MLP neurons of a small language model. Each row is named by its layer, matrix (gate and up: input weights; down: output weights) and neuron, and shows model dimensions 64-191. Each number is 500 + 40 x the weight over its row's rms, rounded and kept within 0 to 999. Numbers have three digits each. A neuron's up and down rows have the sign that makes its largest values positive.
Before each neuron's rows, "fires in" lists the words (lower case) most often at its 100 highest values on Wikipedia text that the model never trained on; "fires before" lists the tokens most often just after its 100 highest values on Wikipedia text that the model never trained on.

fires in: "located", "based", "used", "found"
fires before: "in ", "on ", "\n\n", "to ", "as ", "by "
L3.gate42:484427514551460502473525482505429435434472463493531504410539536461477515473529465495533470497452566536513428409478526524457472498501476511503544563550552491474525491496552514581534488535554516533558454481490530471426573501508520496580479453536502481575544447461491491499446511528436492576428529529585507453485520457447508427540543562506530526548446560582452547453436481467469469511480
L3.up42:598494538520461556463599517486428532447498470532532535486414501468473495456499494480505510550460518479487531505536471548552552533562462450499479493502581525505434518523495509550454559436531423433523443449534506460459469426432473573492516476538476443546493440502426510475450517445516499495536555511525450498431469586503513476500549561494545525456545495479508510491445483516422489481545
L3.down42:494548506541475496497588423454511526467513423510536489496538583521556513517554510514508439491480487474547565532521547491482542523562457476504543459549537539554485479550542513531488553524464446470498521546477439502464513479443499508456453529464526463567510500470464499538409567446539501505545472538442500506440586534548392462449471524565524470461476500464439518505497445473452485549513

fires in: "0", "1", "2", "eye"
fires before: "| ", "(", "le", "e "
L6.gate649:513501533489487463516478587481491493496444532413509517569458467555508497499486518601495514554508493534508460517489540511502439535436481489417548450519504479514478434526515433506557526474523507485532381463554563479476460478565455431538461464501511514575524515493465510484502572554486496524500517522506412423459458519486496561507516491599520538472496574516440505474491524508429493445446
L6.up649:511489547528480591468446514536504468491512491481489554481447428509458502488475481461511573540457490475507496582484449517481462485507480514473499452505522476524514441473541493458564467511485481531493488560524502548586549504573496508511528469485467443513541545544528441450526542468448474439501449526503465556554574529510442416491557525590448530540468513506496480587554571516471471456487
L6.down649:495523536471532574524483525515547564457418555477488534534472510479450457480498507565503491501474529463560508543448464516516554460463511539490496435512430503524528514496535543469525519581479471502469484502475459525490539494491507416539506567503473451617467536503500494519443451561482470460479553488503483378528432514455468476489541474545518441509484493573553455491456400493444507515524

fires in: "6", "8", "7", "utc", "9"
fires before: "| ", "+", "/ "
L4.gate533:512494483545453467501519422519407516507435478506610473462517448478465425558549437542529443478488479530460542543558537551421471476489468491487458471511416519549530540567534526570529524506497518510491528489556492575511545482502512468494463539492545526469437456407428527533499485429447488445512515464496439493528546486498467477538514514485495528493534498435520543491509451512443434478455
L4.up533:483500600499570545407511432522504455465440522448490530516557493480525445504521482563465482477512590477545494409516489464479492496550482483460456441517487551589495553466465515509560456462530485525493545517513544482510453518457481460415466482448447427506495485533520505602510463422466504513449545514477502508439382449494445517530504492550435582510484500517456558535474471532493511508552
L4.down533:472483514448574511535471477495546528501468501560477525495488532508482477527482516460502471494507513547477589489448468438530497452470485440462507495469472483468440572569514532525469481474438517495477529517492492431499516466484548533474488472473450463508558505504517460591525445498566574468507516556601544461445431576513438470572496425427548553543451499525420566527446451491501527476535

fires in: "as", "under", "institute", "signed", "department", "minister"
fires before: "of ", "the ", "to ", "a ", "an "
L4.gate363:482464542556552484494511482530471498500422558557498598513443492558553484475467472520489597542448483467549532546443474480533471487523415550491430481487506510518534505453506518449504486601532493522511442467422474488527541431467482458535537486556516527469479510461544513477548549537503467551482457453454496528412507562507475501474530485563481488502548464548550585506524491450507468497575
L4.up363:501507501543537476512499467507476474457482505512493495522478519450463554499472409567569524475457562492501496535489579504576554436475536561543465496471439549562530519429548481538440417472466487508554501496474450466523501525526425541560502471508529546476519517468450491478552495512520518529504494466465524504454559533454461442441515480561484491517468443524515444551509512512432472491507
L4.down363:515539483449536472522496511486491492370538608443583426487460467458475482467514514505565498508507554440538459554523530474507546538544506511515523541481566559554506476484470403594493494409481460427548524538485445450420497535519426528479463473478464540497438452485484483497530447530466576547468497555529535523492554520508498527496455519553527419403522574448525453501493522490519447490501

fires in: "as"
fires before: "a ", "the ", "of ", "well ", "it ", "an "
L6.gate244:517471521515463491519561546515457514515491486487549542512482468511512507403526496506534502449531472492480546477516563497563528435430480544552516526511524551547468509474451493546385486467526473532525456472543454453556462538458525487497493547495583451521455530563531401491580516554512434538476404518568471491462503543482512486537480469497499515416502494483488479510573470494499489551526
L6.up244:592534466519475562566513492533447519440490518482522515491454488519525498469530502496546522553556468432454557512472534559511555463464520541588470521493549483597486479523521507580434525495459481451444503482457463441560506558496473486484506469482519513489505510499505460571585550461520484534496513530456532564397506499489486481541495552571527538513498449548502593519487516496484437516474
L6.down244:439455473496499523514550485553486465534559593515524499460487516522508462469540493501530550541530479472445512515482503458521478443499489518520477595444462466579493503506513512469439475428526519473469448523531508448535473488528510358482487463535469446487506511506457491500580434487454524521440498431541519481501479577519498443512439485499587456472531511445497511486527507483511529504548

fires in: "located", "held", "found", "place", "situated", "focused"
fires before: "in ", "on ", "to ", "at ", "by "
L5.gate687:534494571514480480522554489495577559451463526543526495527481507502537549511562557526507477412484484474433490499456495462492536443601446532487483497516620474431448494524468494516504640517522502453520519517549436569464531432544553556447442476525560524508491493472501495479486522428434509412489492456466416460494449484428456469530424560457433477464465501549457535471506505491506467549488
L5.up687:516490479489475495486484470494491560410504486520568501484437552486556577571547527564484516480535509496433521521543518458561513492561453539529475549526475495539487462499494495521530500519514433555494565457470543485522493478510559566410563543465560468467498479499462542468455529466425492430522435501463450474477536510538487520541527514503460526500554457494489498487450531444495460498427
L5.down687:529457591536474473523439527557489514438565467483554465528491505530480514519525555499450486511496478492539453527512499584532533421492499471594515456532565506467492464523483506524476593517481580506469499550548451523429554466489570528433476491507516495516458488432455460482472532464489530399448553495479470460464406527523494487492517520487561519497589491555490481498524431484532516509542

fires in: "of", "at", "for"
fires before: "the "
L2.gate400:532449585507546428436502425516474502440509436455510456515493479438454479470534519539508419538528473532533540552466532484569526507499501516399576507484470437492489459427481505464412532539478465497543496522511516506523509484521590621504527459407491526539545468450463520435497587498509511450517517493514501515440497563482529484562472520519495482421481486449495511508464500558456513550474
L2.up400:490469586539507458471592456525511442468520479446509491541502469469431457443502525563468455433547449482532508547474509550584534529514457530435517492549511461528503433448501504483484508499475470558521490529524545491522538533468523592538470470416527500500512469474466552504501634483463520487538526529506508526478500511559466527548459567567490490482480505438470489513486486517488507548524
L2.down400:499523548456538496571453428558484464451528412540425528434511501517485451502515525505498512534542522494504504550515570490485548494444518489454439474588490557521453474516475496510466472475473591556555517521529530504484484513455504512483535406523461520529453488496478461459521446444509536465535506487517489509474464608518548495522474516526494494399389478497533521422454498526517497456508

fires in: "men", "medal", "website", "women", "code", "www"
fires before: ": ", "'", "– ", "==", "w"
L3.gate189:530518450479517438551543454523516542526456529500474511545545510531543499511474491472541488384501473477526489434566483419486487467547582424542543544474478499514378490514516540489502492495463477509556445425533480457568399478467452499592495531481504513497478493527533444479484469533493530452555469554536516456552431522496513523517508543469491490501537468494409465529467473617488516545473
L3.up189:505459560567473524488516443501470492520522501509482506452446489499520527506505526409503523458489541473483452548496563495486572432500508492487441487609469536466547552545583440405504529545515489518514448486554494574482452518460456501475522507513515556472471516460434551499493521447507455526483457555577486529542498492418436462447450607535474483505526514526518507474507487445466535489551
L3.down189:498496482465539486553550533556471431479507458465509503514514553522528443501458521472507463564484467546442395477539469441530473496467444430500557503539413518514527518479508480517476500473514495494471554392414464499536523474521492518533461546497544474538501502504503461502515479518522502508462491487519485419551577499446572482502589512526542532519577482534545495511539477498521435468590

fires in: "1", "2", "11", "12", "6", "7"
fires before: ". ", "| "
L11.gate422:439478499505495487496490440499517486538517470536486487426486514550489452516519543535504472494533507523497446478566513532528553546507440479495512438463563523508580547566510473510568537566402538500507548459492533491522549502515547550429558502562447488487418462444556444499509525498511506509484489544560492553423586473519511521568498520448503460500484516499552477583462511486523464502527
L11.up422:490543555488431395541439466480481462532589507544467511476532441458499481485550539467486535480567428456507488507452552480480528476483462538478550465503497528446536551528525463516515529509508518473496593561429474453544494515515497521531524496471484469421426488405521481566503503495461462500497452483506515487501538490481403577572538467508511499507467544579501480492468484506521449541505
L11.down422:494525465532505511488501461487507417469502506569438455462508579505481580545500526487428554444477547463530484545520536581471538522521520437438527425523475519498505540483518529463513454456520500449593491532421581460488460435490515531532496549521473530552495531493573472477521454494530496501564494452474443481524517445504510452440509497516534493577464462492466485510516470516552434543446

fires in: "gold", "league", "date", "player", "candidate", "charles"
fires before: "| ", "of ", "|"
L3.gate689:468538492523559503522458509455475456492466549499538563554479464433494473493485512453526497506530501507514448548488552459516452552484484502539526465547490528474573533442534483511523515520547488488461508479489513511487553515515464528459508547508468549537530567531472463570555436506532560573555494593410620506447487502504423528540500554421509449504514452482475627533537434484456473449469
L3.up689:525568503474483487563438569457545442508419500437532549512530503445508506499503564527540446491466520494536517453492540487515467534479511455490504547544425493547505528412511473466508489504595532501466480507550575476497569439521457548527489474488501496479549578570576528565591482552534531539478446519491530464481487485507535518481559521400496471499525416476454530534506536489452465444464
L3.down689:484475531492453381536476479446535435461543534561518519512527474490471542461516548493480478520533519524501470481447498520477424467440458480475461491470463398532445525465492559547490463556491457558491505471545518473412449500491532485499548531496472555510593529499467562548467520476571514491508517550498588468539563524473478587569433467438537526452513457547425514499453526480486467479511

fires in: "member", "candidate", "minister", "preceded", "participated"
fires before: "of ", "by", "| ", "ated ", "ate "
L2.gate588:469489521527462546509532457455493531543487562539495533512464485509568532558477520524473579452498500520442489524500559446480519489526505529502553424571436506496568541408531533548535391501518443518533510415451521462564542451476476457543500402484448554459593500498494554479480489473514442488429495540499512470564500525495519510535492463510511510490475506545445470492514463469485547600460
L2.up588:419487519535501519567546443470494542551523558507468530512541499479504584502482395474490400507514492505527502547474496496512483517414464550456488457543469525467546525394453388506497430449474502517506471560521530503474542498497473564548446517434525507455513532525542445486515506509462443481455538549545494494468466470433559498460481470531609509484417513489467518498507502525493524494438
L2.down588:469477447542511505565520492447503526507490522410479497403543437522499511506442473489544505549471556557447538483531532515458474513489413461509570451534433507503460483452499513556498433496547434522564556441466597542461535460483480532611496506454553549487550533509514541460546495469478522497455538507525441520516508472537471468449472483541500514501452488527525546506476442447483540477449

fires in: "of", "east", "brother", "secretary", "west"
fires before: "the ", "of ", "with ", "to "
L3.gate653:574517507523487506452486473448515529565444546506508474485520474514444480472502538541542541484509551547496439502574528521434519445467547486453530476582521489534522457419467528487533515522478498491484481453447551520534489418498489559438496482426560487513527552519560410513519523520449495488478491475608498510505474556427516469551586483424506555522447551476475480494586517508446511513404
L3.up653:486507481483527504476588472607426492584463521516512485466447450558464500453522541511441534499492500529571497478524521456509536532539537454503492512513532545523494553465594541472493527511429452444566586425497505483496500473509490540460512407443539479521489566485582527415528469469490568480492460479524435526517453486514516526587492494496503555503502564496586501477437508492412481469549
L3.down653:470470476468521425502547530584531550502467530478519505442490480490465516478479459568453509477458505517488462461510528513517529512494525479580539482519543515592515496501480493541376499548437546558516438459481478504539527512572511509502457413438543543511504499557543585479487486503536451557540504514531431561519459508456468521482553485517461456456538561481456555526511518562521431459484

fires in: "1", "4", "2", "6", "3"
fires before: "| ", "|"
L4.gate487:505508550495589474542528468448490461504489522486563487455447444413435399441475474565465537511541453550527474542434481542559478513482501491472540493463485551563488521477483538495556494510478499441446542489497461515566417513539500468554469486407459530550541479456544511526501491495482461454513497511531520545466419519562456564493516479432492506467460442519515519429522443577524467500570
L4.up487:549494565526543547531512513421529464467535503524462560513480528482493543534509504555516473489443572517502454461511484485496475553484546568445460458484473522475527495546527527480514534473487470519527593570535461557459466443488488514491544504528481484490438434466494581621487527541475531445467533465501480527512625495524461534533454486530488494457431558523504564477531503455487446510459
L4.down487:461466439460475487446567521501533529457530503569471541517461454502528503465508436548551513564413470503439528487465507536551513479505556528493540600444470528485484497523547437559447596537491454583418472505523478491542482518531518496578398474521530495502473517488504483568560505537566545511403584510492546454491446487518462500509528430480463522581474493550454465549517566488516516544509